Weights of a small transformer language model.
Architecture: LayerNorm before each block, rotary positions, no biases in attention or MLP, tied embeddings.
MLP neurons of a small language model. Each row is named by its layer, matrix (gate and up: input weights) and neuron, and shows model dimensions 442-569. Each number is 128 + 32 x the weight over its row's rms, rounded and kept within 0 to 255. Numbers have three digits each. A neuron's up and down rows have the sign that makes its largest values positive.
A block is one neuron, or neurons of one layer that tend to fire together. After each block is what it responds to, as a language model described it from the Wikipedia text at the highest values.

L7.gate19:122095133092117184131159096122141126161121112136126106123097095158129082117121153124115129209110154130091157159127206175172163133129147127055141116103101113151102135090121123140127178141119124116092117144160138095141159149115129184142180158080135079091132115145115126124143089146118134126079089130106143133107141212122152148119123130083116156106144069172142164151114122131108094169112
L7.up19:163144152156124155146181162170166123203041144127131085120075108087117099162122116117076134129121162166085123196132152160154118085099148173138136093140130099087120124089103093089138146072125117140150141087108167145084110097119167111111068130154125163088134094112090155178132143081133144123110118116109101077135158129123129152097120119090111168106139087117124147102186094124125118154183
L7.gate906:147158134109093094101144161122122115110183165130094137100111122175142155105109123144121132095096168137127156104082167115159135116095153142147114126151157127139131094100168081110133150143116095158110140188154160133186142120072159131154129085082138127097093126116070134163170123088121130129120136100104144129075142058111104223180174094091117076054135118166087139119077116129125138098080
L7.up906:093216164117053093151173050122112199132114151173094162024122157116120140125151097109123087097141160150128146105131091103122118177126075120178122176144118110119154118092152124129135148079160063075186120134072126156096066158140108162142181147117153105157103073123142154100138141120167211125099129143103197067126159104170144065056132168132053134149147096128139077197151145146092153172171
L7.gate1034:113153132167100114110133110170199118191084120159106105139170097158098135066163142106030093112129117161169149092196170166132144131106117113157130148177177095097151109069141152172126132109169147128204105093113093099110096133143158123149102161113135166125140125179093141122146164208156156097124135127073091110149186088168084196132169125100135161163099101160107182165101121133134156121095
L7.up1034:125095117174027204138097145109148115111137132121150137069112067132078176133132067140111174110166118196168139111140131112104096096191131157120098118198111112145160131151152146118064132125087205126162092143107166164136170108064125126148106127135143089149126140129143092176109093137158120126138120121140132176137164106106096136127112112076143114126215176124075118090111096087126133114137
L7.gate1079:149086145120139078148097125120145141112141139146087102093087119133122095114165083151101102101172119121149139162146096160120137140153150108137169179133135056125161136070124139181089187089121143136085109129089089098148139097090124113127089116143095074096159115080089145081173073170137080109165107179142138184154134113108068104078148200142184137127130147192137167182113128142168109066085
L7.up1079:089144107186114142148155122104108130128169129065140101143127134152144136092145131182145108132146169114146140126162094159084179175139148161150117207154102124097110165139152130111139095146081135118105121108155157065158127126161112133174167115141069135165092166192053159141143130146111131145111080103083140124196086129149114144121134140111086153169109160182165130138144063224158095119118
L7.gate1474:117158143067128169090101133088065134060100112113124103119158102133095150109137136120175109151143118045126103104180117157170137168121073123122122158115171080131164099121127155143114122108153120102081112169100112082146117132135143100115135192144030155152139094110156116107135117153160125168152156153113127189156165119165153164136119148167130113149130119161173179173163094142117116062082
L7.up1474:108112128178130103127125115120107187074188114159189099166119111150114161175131103136105168114140182114145094104143110195142194085131124103140164170129157097120113131068170153112104163115089171167114122134124135097153130081103170109104111149107077147143174095108164103138165131114187092108151095165115192116178122176107166154095141112093147159148139120107140167154140140132156156087148
L7.gate1622:095151120142084183081120144122138104092138117166136128139077125082117088101197143101053185138138165091065137078100128125150090163126099155128086085124106137084156135136064157109171031123174125079166123149149077153140179119129086148149156063154136125071142144183181157173098092163149108076078093162153129127165140151158072138097186114117140104095080144159205139158133150172163139100098
L7.up1622:119135103157149172063111123082120099142165146089122109126172129063120136134174061087089108110136189098138152131145076161182152123107161116177154136155149149096156110144159115125111163099084121124152164122207116164162125077131118056086095106133088144174113144094129101113130151127168163144128151159142109140126146109156105121158121185226110134107149142132176124151117193125118128103100
L7.gate1725:126154133130174131186095111187143136105116126140119122100093033134025108113107100180115146132141153158100146098135117160109124124106155117176100109077147135093087093156096153106111131154111154150095135125152167121108123155104114187098145086108091136093125143161127095132136116064094097116183104192154158130155155123107097119129113092124180079114094142107092107160093110105187113097156
L7.up1725:139119158133060138096171138170125137039097111151145137113121124115161177155128138114183178111144099108142077091094148145117077177104139132118126133156109052125153161159118128168115185136097137158114090058052135130217128102183165137148106112163126129148112106110100104139181145168132088173158101105147150162138085192122054153127130138154166133154104095130120124150109120113165143138193
L7.gate1902:172091155155124080151117143167141079107078162136120161096095113112095159128183103155094139198146150130121220072152164162151132156117092140154126074092175141137136140153151116142144129169125131136156119108154134114150144115092090119069066098140219114162190102119127130137131108097183107093180168175063167172113161108135131106108133141172095077108128186217109143139136125127143141170094
L7.up1902:069132167083107146137091090110138096078136062120105099094137140117110168130130124115156075134101149134128094092116138189093163150138161080130120146132124141091132153114146103166076092119113072099071099116117061118139130126121135076130137127086088148083111098097123237124153167138124156132139050120099096073139109107115117163092181129166179175156154072096108118138128093125143142117164
List-continuation separators. Commas, semicolons and "such" right after an item or date, where a list, extra detail or examples follow, e.g. "(1889, 1890)", "games such as", "German, Portuguese".

L5.gate104:107101116060163141134154133118131117192163160143082077058184126119155130169086154165078072118135165173115119182135115134098119155112145118149115099141082150126175126184104149116114145137139086182145162080115167075138090107150152105097091149144119176110154091129132145108136098115108140123137130167068164119153113119121134099080159105129151118132149151129116162149127125092117108188114
L5.up104:169088112126171129161097154103126110128098164108135073129093110085153134138133127182092080167108145106048113094132105104135090159158138107172123131129107074126136098134174096178062118098167152055141140139164149104103118103100080089175155148121168130090140168121097087137183102159128122141138151151110148113064180152076113070170111135149086138152137107115119121082145075175159166120150
L5.gate174:128116108054108116083108164198104112121163182137122120106115179109150189134139096107141088174143175126111180098179125130061185132147150152128107165126160077128156072108161119120144099121101156137100133072179131146137129121178051170126113140113114141103100196156101100103106144180082168073072113147137138139096170144131163116119178179133106126110164117110114155115063095148106102180118
L5.up174:091129139117123135130137102171165126101110088139155114139133126119031133172139162143074170197141124130093142138146100140053130111138137097079065134157075173143154149163119140095176092135166205107091109179148087048119102121151111177154139205118063050122072110161092113214080103106138141079099093182120142123159155098150104159128144111104126144080090119172134147131116115111094121111076
L5.gate418:077093115039153162182085113128090094165120119127079123022143159099104156141146124128109128150146077093153150168147163136119162164096123124151142150104141111072169108088105135120142150103161113110116118097119079102162112100092150141163106161089108174121162107131058169129102123171084189138114170157105170126102136188140118176154159145143162123107200133101132075127088133069189145105158
L5.up418:131099130135105102166090112117096112063105101072152096143118090122075188120120146136081105131175172133095173102138180170119143138146156155128141115133076151113155093157153137110165131119088077113137114137101123184191165141139144092114120121117109174145108079180090180131080150150144102133158123131132153125113112130125135138063107180078124072133206139175174140148105105114138120048139
L5.gate751:084148110107107126116042089178164101133122134170112107125100158131123139082077150102098122097109115100116144163111210097166129154137134040128131127095159132133097160160117133134101114154103141148166111073161067051173076169084098091132099107202137160086097101177146156116131156109155102177082163120152158114130097173121161163087124115140145153078075107101146107108110097151153073129103
L5.up751:114127123154160154109108144174088146109152094115075162173110154144169099207109096111120104121170067131145148126119103157146152128074114150146142135116138124080139152062163099082138153091140107169140118222089050083046098087111192138078129144062128103118147129114065156111141127200141139127181109127159192151150108124129148135127159166120142128192104155143142095128129137143085120147162
L5.gate774:147160143121121120161160111172120113109114145132158130157164100137122148068090080137102103106114143107116151118105153155157108067134187095163137108140134109099108162147127144134079116104141135151182162155124104106155080141128114116106119081057084095076119125255075129050134123166168109059158140120100096127134128138069094192118147113125134152074142145146059106161092095104129139189122
L5.up774:141131087118155131155136114235097148212083180145165115104138128101119174120169102090128111189131098091049121113186155110149120155144129136113129152161149120132139134131097073118135155136108201134121073111191132084171146159154126199134177145175103149112139147111067132101179169128109175150131131087148144122124127157128159143110181159147057105085151120125112130113094075093185127153148
L5.gate1328:141099161183104142113176079103110118110185097097112081116115055129120145101100110042158186120085090068107143144102038123121144094144118101121180127121116120099110105166075135084087150174123113077150137136157068115131154146220105146115132090131093154111113114177103151175104109140143127119085153152115093146181130171133154134113204178143155178093168174065133068089108136100113091096131
L5.up1328:125165129109109213125099125167139118147119109086111181117104169136132129095125155155132089142159183173114123128095093116179174134049106115116183164115133085094140172156111121083084063116110149106101133110107112109123140139166091096048151117148156118107138164117134106156022088160149129073131125090208097171138120094077110072123102134071155175121203102091120084087095103097134152056095
L5.gate1333:107142091063118149128091139152156156184150055053158115183155123129080142132119104131135116077147136110152095134130123097139146087123144137137162067103128080142137105112169179034154048125115140143165108090122191192106098147146164134107130111118140125147126117141155151146111073143152046195145151128118126130032137166116187109156176107123072143094142080103063168151114141095106104076160
L5.up1333:174147111080158082099132136117112124116116115203087117095144133105154114143143135111106104149103072151130068103117143111105099178091146106154100165091138105117152066107140198093151109165110083163108016195197121120174136116112126148145124089162084138172167086124124202107116113165115147144135172079142112151242079113124185149130143152141135123081068113177148160129111154118122193145157
L5.gate2310:130098144143073113156110160108088058134143177117121100113078114144127181136144117161126115120143177077155167116171107148077179093174069157123160136085131124146127110138105091128118145192091142148183106108070119158108108131073106118114121121118052131154194096152094185035151145083141153076148132177139123146109131115096173104150157144140144082113124142151103103102172131172154143105110
L5.up2310:175112143116165091132137119188105145137085083141151135122125104198092215133091103048110114175065255132116125174090117136137147085153129085145133129073135177136147105109119150114125078072090108128152151182158116082127243127120102048105177096162123147134094100145149118123157168116187116080145161093084154157087166107139130106102150125155092103121141094099122091099142162187171100181134
Comma after names. Commas right after a proper name, opening an appositive, list, or place-region pair, such as "Connie, who", "Kaunas, Lithuania", "Brett, Ken"; also thousands commas in numbers.

L5.gate80:115089114133137168072093122118120117142071066092067178194120130119147102140106130077097094052121152114204148113135160088147182175143145120129090110104155144106173137095139168137157159117115162142083179047156136081127130141151162179136094153107103130171127103185120112170124062155105091133144095162120169146096143070134076093096139174102114151142100112118153120100080090117145114085101
L5.up80:135109171010130137123110109064148131095082112115113117147122173125106120096140173134149110136119147177145125162158187155098112126156167120061133129143161127117128121154145112099132148123150131134171174105108108139093111150058115138093092093071172128128094152133056177120115144141122134108134131144084200104145034129135045074192128118143172196058168142166183131136129076162102089162135
L5.gate644:172101164138134085170134106111090144135119071166127086073125134135141177172135164161100047127126189112095177188131122121119112139072118140186121119076178060087151186104141078138112117107125145120140177143097058164146137150067136187135131092159105100110118123172127163134188089090187145099143121167090158127116134163183160097090212087130171105133171172183133099108110121124122151124144
L5.up644:127156166154119081134166164121124098133128158120147156170130100167119208082091142104137126118090155101133099123137169130173097045135152130177168127154113097087121099049102126156131148142104095089106187138124085071082108134092082140098126123100114097134113118137135171122103098157107095127138084072117102073172153036100108112201082100126122123092095134112139178167099130103132123171085
L5.gate1275:106105055129131112167116134143131061158150165118092145130139103183137167163099104071142154193105119146139100116153153128101167102147140141176130134132128181098137162128101152134125096181118092117112083146117106183062177100126113130105188138168171130123148172132166119080137150144142158160077177085117167122193099131097155178126138118149159163137110135077123122141134133096141132143125
L5.up1275:131147157109104108158161102170145065137170137123058147115132162138072153144118150134154094091141122067139138089179134120107105070137142131140130134101168142113141197120106144131101129137173120135153100087167161143118110177140079112103142038092118097150187138041166090146144107095115117119136096097203102113140129095157160198107156152128123125120112121110140113148151115085074114103139
L5.gate1324:040130120076090067154087099134113101141115115143087154152123168096086124082067186149095103116099155210096129098107101131149103147100093137126118054130129125132138085128172122141114122120081162166096147168103188154181082113163101099186122100150133140089133138130083128201111103171098171132145136092162122125139148129148199091074106136062108062127148148136137120142110104131110166168134
L5.up1324:126043130051116078143096090118131127143117190182150105178166119187132093119122167125087146162103107133095115133170155128131126099136092149186073109167141130016170137159131153156114153131117085147085166134063089182165110110079154161167081129134081113127109104135172147158156162138100159102181160119177072149122123176118099099113188084125124108132095106066135091198193175146169157114204
L5.gate1356:087101180209107162188108139125105137105113111114167110150135166120077159139128142111090107121161139098092163123107166073111160094145100102122168177160163147117214112157143107221122119099071128158135141072108123087159117117205144103148113112053038071116095166123128105156131187113171117159128108100136176188067072098149180114188168110069122129132147106108127126117098105115109122179123
L5.up1356:067090106086108088108126084070066058107100151082125114136076127119089174155125119111162182153163101129089106112177145175141122070154149171094075099134166094062160161113131124124098120084152105197156148147110058154176110131185136155122120137094092093101126085120092194152081139063192164151164177132071171210116068149141180137083156183128137144113154133164152114182113143121189129128133
L5.gate1824:108178154064140125146126118136160133148119132135151177158164137084112090082131106122117056158096142130040101218176167122067136143120104152096119126083140132138098138141154161127130175107134172143118110133084172165114078114148148184186166180129176131130117079152119059130088089191132114138129087092109221197092110109100171145218169101142112100179164095116113118117142144106095102116166
L5.up1824:129218149125092121138127091087130047085130142111125179100102156048114113138047110133113171112103148076140082079134129109086052134150122105109120180177073145114114168085103134174079222121148114094118075134154165126091077141145162168080125161158108100158160109166189071126127134160130140148140176113156167122143121092145175139130105125223104142097131121104102120139143133118134134063081
L5.gate2251:091136169153112070121099162111139112099175172118159109153104155145142120124150129088067149111172125114150115058136085057137139105102154100154109123142125113113145179191168076119117111123133181132150169115156113106138124166094122162094079156103099124139147143135106183110125132143100116129171172175104123204117167135143107176134158146146094162174091136146129163164140058138138080109094
L5.up2251:131130149100113076112140127107171151183094123119116084177129149133099124148143158115136124140152117104135160139069147169061137158146101183085109145111129151167149150154125105109065081103071119144129153192136126115112108179148129154178178060160180093115147125094115175158234108118091123127127055113159132116151049133131124099184160190127169082149149124091156184122089122143141115131190
L5.gate2306:044151094080196108164178126124148128129087100096152155146127139135102120126179168139147072111067136125079156145112091169134150125077104128120173076118074063068077113169122143129127139128104115156161137149100213153131077181159085138129133102148149147131107113115128103135105127116069241134116170187120135107141099114110151124115113185126148103159090144136165183194130132159172134133120
L5.up2306:068081129126181122139121104125188090134104143112157133159140109177095157079158132125091136174101120157145143177099173080144149134143142114163132126111184046097120096146130138113125117076133180130147096148088104138133108151173149197116102108121174117098148119119140209165134113092136134219129155139105136126137207121141123079192106172123158131153095148082148138081153129128144133114132
Word-initial prefix fragments. Opening word-piece of a longer split word, chiefly "ex"/"Ex" (example, extra, exposed, ex-General), also c, cons, ext, inter.

L5.gate9:150131166112131112164124111085122119162094184154129105153133109136155078112101128173080114176174124175158049197178137127097132146141160091193125110126135122097092120154097108114106151156125101141148140132167085131151143158167144135142169120109122137102096072141125073091097157075090124154117127102164133132132127089110150085086148119168144143146124089154131084152108112155088133157168
L5.up9:092123193088133144131137108149133005146105158088093091145163147113118140125117162163087123141135094087084052159099101121119151160075126133137083176160144062156118171170128130170166141118136062059172152088096110086102151110111149122139120157109167078146092090161182120156050158130132105055114147147174146111184119174099154129158143159177109122100131093125127115147130091120160091141132
L5.gate178:165132114173093130107123157142189127099111087066077114139098170136123175128083076121134103133089073128071134139138177107155088156119119136136092165085113097138123055145132106171102128117153131132200146147124187120148141142153131164135164134055183110130083074143141114150129144168084092181094079126138173144166183184111157083107126156124147095139126123186148179085144091161078118103153
L5.up178:163126139134076161131061113159151086045132119136134107084101147110100128093086115138124135130154067171161134158143135143100115149097106120101079094064132095119169130120106113156114121112153104087193168122114137096206111164169103079144133169147112059127095061149073101195047115177144121120074053095103181112157148163101164142143148194137116087119158125168156109143094134118094121100076
L5.gate322:115153116198135144174126131138198054101150103097069100068108142163064141121170103089088075134172085129136117161115160090118114111141118145158181172098181197110144101164123167183123165148103144043187134116149120106107137128182131145119129122161106138156106078147127158105131074193096058145165075080072138116124135134100169074143183122085105121164118101158182095207148109086175167163119
L5.up322:097128187119136145145131113137150127168182095149140116103107131150135107098181136169105202136187069120108151094138105169129141102100082121170132136146131151077138116123109179107134086115123133106173140124133147115140146079079155152129127126125112151180129159102106104135137112138143117121163160103067146173110170109114167007137125096106096146169149126183163158183105131157117071102085
L5.gate1066:138103119141157133118049115168134115129132154107103125089149173125125083115098103151076104151112114147079101108122096144183098131076056092095081130134111154086092115107089141137174094111120099158127159101124095120115106171109071145149123048123104115115091069164095123131145114090115166170067103115088179096150129141139152131052149174137122081081141070225103119166110160112085138106134
L5.up1066:081144117178110123099142142128169102078050115126128120093195143124127103085110071115092060085172116167134049177110151151172092176117082083140164124114138141149151059113115137136104122138175121147110130089101118140140151132171139131074168096101107152143116057141088165127133147164116052143149096175116198105169106238139137111161128143126155113099096145127125140090133144113117072127115
L5.gate1173:160119163142167097156135107151184096152155101214074124161064173120114088102081151099101139157144113119142118116200154135080091124120068104150111166156107138132096169179110081169170115212137202115091114132150120184141143185129114116133129149095198140166127112190128079121099095133131086085088118189071142163089091166159104110099127094098143080091158096115133097154120129112123116119109
L5.up1173:084081141166147080130159110108072083072183147131125161086147123112070093114104101137110157155148137157100119182104065124139177112120077148075098140118117114134099164100159105091077158141124145179192190122130140069137166178159175117166173113138148159122136107121112048152163152135230123100140054182066094160121118100098123144181087082170118120053098159086080108114134122141112166119117
L5.gate1245:131121110128108150088079138188081145112105163136083098103199124128085058144118154139070173126141151156170166143128126101094079099088154179141133182191124139166134130138072095121077164144104168111151092136142118128192115096110128083127135139192172140118133135130100122133136125147148104103122094107130130098147076143121159137112117115123115108128114157169166129099080115208074074156152
L5.up1245:124061153136172123078096162146103146095150159111156089156188120147095115134059135123048141127196182105126139193126096047143117202100122094123152161123153152147124090147104129103177149174108071098159154121154144131188163121071153200153137114084173181106106146134168121087106116125146080137136140125106140151187159165138079098192124100121094134140101103147169127112160118147116106170169
L5.gate1671:162115098150135129139146138083137086144100152087037093133098163124120087151115157105087105172155142152116091143119163111187127150123143186184083123153220104134123085158122144154168144136143100102144151122071128133155143063174155046182115142134128196100182124131094119126044138094094160114128092132122115133097092130071162121120085174096112148105088122149158126109101031090167084200137
L5.up1671:125099089145096121129118118173097066115112155138067137173099158148060138140136152114120139131120167161101089162150158118146119120112104152123075133154137137061147160181108157149116114116157130140150138174118121153192117088231103098118122156184138097087160132141152146165043129089080105104170115162131104105154147075090125076138129153109059114161112129153127089107183044104132106123169
L5.gate1899:105107125092142127175094070150109147134107088148062147115131090103139148110115136061121164133131137098132105110096103097134128183111092145114053125079144146129113108135143129137122144174147149148082132117071077066130110091124155169189095175156127186098183179114121071138089194084095061083135067112125149118139161111114073118121120164127135166084070147094134156059128152165126104173105
L5.up1899:125144077097106081131123119144123143173091116097133132124075156132102162153070170040069073066133141068132107118142131087170154160071123140111106102143142148110135125162101087171056188112116130146151166139044133105192123119088151066176100092127118136139173139178147129222146101088103070146149107158110101090135178110129098147153097184090134141127122137113088152127139096153095087137150
Foreign-language title fragments. Word pieces and function words inside non-English names and titles, mostly German book titles, e.g. zur, eines, der, neuen, de, van.

L7.gate86:166147163076144089115119113145119098092199145151059081177075108190118128131102047078166142074139155100103123137079150150146137122141159194134133164120159109100113044182123131133158148128081177146170126112133146100173125116082140105118103106169117148102082134138101119200095170154124122103112103132070112093084130167108158122136139165161174132114087084153179135092103096136141157114119
L7.up86:100150131096143122100103134144090146111109148149141118170106191096109084103130095091104162124121208124134119148178171096119111179095115102169104087128164126149168180141179099138140177137121130105133156094198164140169090115131109144207102133139152115064091144131099111165122087088144080117169137091096128123126157122210117115125174140093151084136222093097161166148127097127145124154111
L7.gate394:055122133190152143120183115095063145163157114145139184168142175138086145118137093119094168169123109122127098142119130107059118123084071113070128099098184141085115081134126122169059101120091124164101170100156157149124137119164107149167127135050067086176199147164069113165067123096085082123177099101110140160152134171077129074090131084120117160146124115122120142160121069116123140116100
L7.up394:127211119133120161115103140147150106087152153107115081129129114137148043053144122093162086152135091089166140134162062080134160150084067151119077120089134104092107156098128094162106093107140131163115115136122103133170136088086172124108100149109117132032129103129154099095118103078154160168116173090120125144176106169127152134151122120143109160133062094129112135050112124156124151133168
L7.gate1485:157164150197045076126113094093122090132214088117128120107131181144108108103159096131091097143134137140103093156146121141110148175097121111115158119143174085084097078149140131167105098086116131122148172060129155145137155073135137121070119133121126188108131116138134112159108098155069152086143124139133133137108149154137118133141143108114132118136164145155053216127190103140153166104110
L7.up1485:119183090160106071137104164144134182118096132111132106080052096169096118107093086173159109163093133115132118090144123113149100154087142096065128124126138127123166174137143077187156126141079144149140164100067179134139138120173115083163133111112150110149163147115077145155083138127031144082133114178106160174138152166149178180173120133127079176157113064138159137159129139165141098158074
L7.gate1938:165096093184115142110174093133121077176153099110110191141126097145061119158123127093153117093138113096092192143086123118148103103119111149157133154120155152137170069152156094168076143146130147092153168139123090117141084133000174112132095133137165161139093158128157102179100121145131150159169092152131164138114135098146160098135162115074090125172144131126200128139150128141172125164089
L7.up1938:166155176124126067105119092172120129160058135122090157112127144123088138170140144098147107215116118133182145110094154159172083081134142155115162112150100161120175061120108114119188145114163161138142144174137109134109181145134150094122154098098098199153133140116106081149146099143109116136156041163172134072107104162139118144109160108110165158123159121078137162219192125191121104152082
L7.gate1946:116147060136153177173110132131110115103143102098103143152146083118178081098106101138147066106125109137142174063108158197141150179080208116110140135167131180154141168152097175156109167114129126156146089112106134104153114181070133123142098060070120144119076115072141085193118120131039124159126157134149068185156176107132121117107159153095095131125139173094153180131137107107171155117102
L7.up1946:157189182166072115155142067092155163121132105183120120131113143167117103093098122088110163117164135149125156126134155112099177089087128090085115133201147134184080109138100082127106130142126161151181133140086147167188107109144098112126085102143153085135152140100112137089085138110156133143108098121127125147147138137176126108124138122157124106133144137110138154081129082146158122109120
L7.gate1976:104080095093097128202109118189102111106170073125120180136129126142154164149166110075119113130069123105151115082121166182141096112114143145134137108101079080154197093157138196204092140137133084096102202151132133210171061115168110062144138130121120074143086107109060158146097176111142116195076170136062120120134184094166185111162134187120130124141129117071183097106157151085158112092074
L7.up1976:171138184082162116173115129124127064109151126085176176149120210068153112170099147147068127201157121176138107117113176125145177141138110105094135154137065121170185154072043108114094133126145074106148138092116121107159110118113104098141124116157092117164103096095140074135080170140146119134135090081079074166158129154081163210124137106147162120139116145163123160107140090116140085097126
L7.gate1980:086131122165140112151058107176106115173133114121148176122081076190131094083105123157112135081130189155141090158139197139130105168088131108163133105112187143123191152129191138116158076124100107142067138116095115095178154152145145067085055155187159134134096204123114193154108169095136187145137179103101155061138140155178067136094126119115070176146146106143152142140133116141074101103091
L7.up1980:173121123143121130127060075111156162091121155165158148120103130101118080130122110142124170110120050117136086119095087131167109170129088147193112090135185090113135144163122079135149021139100206072170122222152118202161150171138145116122121171077073148168103123118115151071160103115111116073155055154122149158143153112122112085112135127145087143122125042104043064160112129127155111135085
L7.gate2093:103168081133089079121095091185154154138072080139082134093121119110115147130125167119100091123135114132162146168153117184176126127087158100112099130149169165155123091171136138077136136157101116179129155181115108163156163166151165160153137119099133090096139072099159150092101142227089185134142114133121167059065161101154155181169144152161123150096158120147081107159119135107125144140093
L7.up2093:159154117070107183167099099127155145130147107100116066184174087136133099089075186164051179153119182150058147124127125170162110132065202093089133117207121165126140124098134123160130097127129136131081150146149109141127126147115167119129115135125132135102167169165120165190106121124083170121165146082113167091167129150105192227110151101081140103128159154183134124109139115141134111150125
Foreign-language word pieces. Word pieces inside non-English titles, names and phrases in English text, especially German book titles, e.g. as in Das, zur, der, wie, Zenun.

L3.gate449:170129168106086064161115105111133126191116110113118139141144177158176192113176100133165184096147099135111094143069125112143148138128132063127079116180166083149108186118086099129171121162133090180158151138107115071133130188127078151162116128177142140142103111117138107103133100098148098112116085154073101086174161131154108110067124087086094116079138152122098123128128125113146089091111
L3.up449:101136135055128174131114134124149183162098148106090148126116146150127147146118109142027161175146152118210066117180203093089122154074121128112125155124071118151124144158123167058175120128108113090119127109191140132131137148106138126053139151127107153134074106211102145094092136085107122113107090121141162115071156190118168154105142162125100138129127082134103143102161072175126079106103
Predictable continuations in names. Predictable middle pieces of foreign, mostly Romance names (di, del, de, do; Pa-olo, Sébast-ien, Batt-ista) and of role phrases like served as, as a.

L3.gate876:134104157156141076065070105092128129125161122191090106132177198156096113123170156155126146195120108192063167158116153133139079121117101129154148103129091127108112130127159075139120159075122114133122111070083100190163130148130094103100135143165110139141131129121149159168145135129155124108124134103147082211109147157133115109121127134122107095099061178167157120147131095161079149100149
L3.up876:058133159155097130120065215167114129160081170139167056096105127091076131198171155165060125161115100109136154106138087116142135106129249082183132110151135098067169132125146147046027140156170121101086103102178147101092096137112201112126140135076111135151135101109173195156141164117134125096153150187105111157146120171091147113121180124124187132126153202094126102076169165091131164151129
List-separating commas. Commas, and sometimes ), or ; marks, between items in a series, often just before and, as in homebuilding, architecture, and history or Sam Bush, The String Cheese.

L7.gate650:118154096147147187183165167143071136134115125077114123134129110112038154153093095182133136111190127134125104079066137148078116129148114094135154134057149093137199096127149022154108122123102184131174164178167194101142209130145153131091087109141120136135152171138144138137156119103124144115111150128120132152170130119215045116161083076172133136110150165153133149088129138124141105107085
L7.up650:152147098117129201150138115089200124081127149109130125091105090140129144187147140152089142124080162149101143126083101168118053120146110151111108145108126132125138124096132128101074134112113145176130126144121114106102152136152171077120127170157165148159072091089095106079153093178100135108120078124138150141106122130139137100135131159152141168105117126128039103063131112094202063179120
L7.gate701:165127123100116128178135092126130138157149172121142131080107173087095147095116202076147139110126067102071129161133139167118115100171105098114168102132099082158167153082115129105149103107109096092106119114219121167189132103146129143092150127117095130107144142119096124148143135084119104130161092114122123156092148129185196158174095148124156062126125139159080161103090179114121108116160
L7.up701:138084084078102133170135108136146150081149137070146143126128134089158112170155136109051112107104095125137153127188149139109116113155127183088159115124116103121157142150147151104105106099080103133168172132111036134109086129160168110153153096118082179115145111164119117124128147183098136163071094087121144116117125137127066159179155101169103137083117150152100126115082149151110081160148
L7.gate975:132160127166127168154153071099124116148121166101099107106070129139099117132054120122104148090115113101132107113153081169120117177071122121159150110119108161136073098136182178113102158097084104134161097142163139131068161050174162175114149153059104126168155161122136171162183151121167143146173169137094112133109083091133063116141152120151134142163139135156172195148123121128123092119109
L7.up975:116138170006154131121095175160111134163193102167089157128165049126161063117254163136215072157148139105171159156173135092132170122125139082113146143082117087168123150120081126145183114144120143125132131112132129127151112111114108042141109115179170135088140069188106139133200152129114139128130107122169126156106099134137108069122072105086112101144127149043090070125161147104140156109118
L7.gate1021:189038138081092100159146156135086150191095179124155164087156143134088116091192144130167132182133137079101108107136100146071114143104156140083180204103154084066165145202137119095122159111145149117146099113144114064147096084153167099155190168121154105100141083174077165100156107141136117161134073135161135112157127164129122121075100129085080089143096200075071122212123150153099103160078
L7.up1021:060092114210127190119131133136156119080128143084109187133113197059162121130172091072125115190081142081099111154122174112089120168131131109117145163154177165128150151148122117145085113149135138131145117154092143171153177069123122149096116089181150183132123155149129138108081093087093094088096098147102097053096093134141116140034058099185091119154085131124142133204160106155172111099148
L7.gate1045:115097091168111141129078128137084123086158141162078129059135161116107140086099056110056116134114159146102115173150103133102135116174098143189093080151186166148130127092098106142106147131114103155093178116163149116090127211167183088134145165067168146143128144071127099119132082162127097148144116150176111133136108091149131166157100139126144142080131102124125150128139141169091166059148
L7.up1045:091113104094129139162102134166161149109145135120097133161149134155137197147128077112059103133139107145084075176105188153103053071068135102091107053127162155147172113121109120137135112154126143151140096188134151114140073124129140156136088136153106136126165188133117134124147157101107094191118211135134147137113091106194208122067125118129134078095132127168187114142141119101028171130111
L7.gate1503:166093161127155144148133091101114078121117118132125153132124163154073121151059138106130157145162121109140150129142069184093103147095143167188125161162100165132110142127139153084095137127092146145170126139160179112105151132161143156101163171095096121096171137128088161137130132143114105061091135135128028141145088110118121103129180119084173135131090086152164208118112117110106096097116
L7.up1503:144130140010147090133123161151116149162165087088152147119147039129095146123199119167191132149140148079151131160120121101104092113152100132116140134081138058135107108167088130130139137142163170137111108117156147154215104156086138132147106136117171154055087114132184124158155165142104104137103090125147133169123127116078169115118133135115093094132118107104099100155101106068125112156096
L7.gate1708:217051147067169126141152113161147152129114121162143138166104164107124119096111135083125121126107144085157118087069131123104118157082102126120109169111105104116100133145084172127089205152096139117104115121144099183104109050128098130179191149137124120146201087090108131137106111153039107132131108058134134169122142162053093163075118121107104086152133166187170149097109149148101122100152
L7.up1708:096067148171097096145152096124107095117145092087110128205129152131094131111142109167148110073086201145114095070090138137111166224099139151062157158107136124120138121160095137129138191139122157187112148164154144149126139137163119121150151125176128118117111144105123158162070165166121124092179063151091123184157113120109146199113191179098145088145065118163091082105135142086110117137128
L7.gate2413:134108102209203116140142136098117115171084117114212142139149102159119174108153182116128123156127088150123127122100086164126109160093171167153095110081143075057101176188122071138147093098131107067151190160152176144197113093125142139172076157122186178158139088168227116117132143147120182119099085105100141135140130164057170107120125141072143107123161114143129126177099154105092113136158
L7.up2413:146105160131151150137141095061120139135133125139197132166226110144131052105122135097116155135074087171111134161057196173108108103186149140121116115097126112063191177131143081132095139134122185157163146188151121144137182129148126127169167130176124136157117165133152094144160102158131107081167128114130161145110092107106075116153143144152168078122146141089184159149129073077203111115102
Word-initial "ex" fragment. Fires on word-opening pieces, chiefly "ex" (exiled, example, exaggerated, ex-General), plus weaker "con", "ap" and title words like General.

L3.gate1371:131083132150128180168080111118085091202112185127162126119081128122124088162147170162132202113105114113107155168197145121159138100139104156122094124168189132124092118139077103166138173193128094116117111168195105164138087142091131155080118214099115125190130127106116108149110161136097080117120147130128110174089131129142115190129101136109061147170135160101156181154121126135187108143106
L3.up1371:158036098133120101121119101102171094179200162124035178178127141181098094103126104195119103169142092093161112168126137134100122097115135185126089151101073136167146193148127133100096089149160138181118169130153109125158143147209157145138150136164098121174143090142153173150155111090121135133230188189151118134139164152188162099182142162103153118147107073125154159137228086095097130133164
Incomplete word-start fragments. Opening or second sub-word piece of a word split into several tokens, e.g. Fl-a-herty, Mar-xismus, Con-viction, Ex-hibitions, c-rises.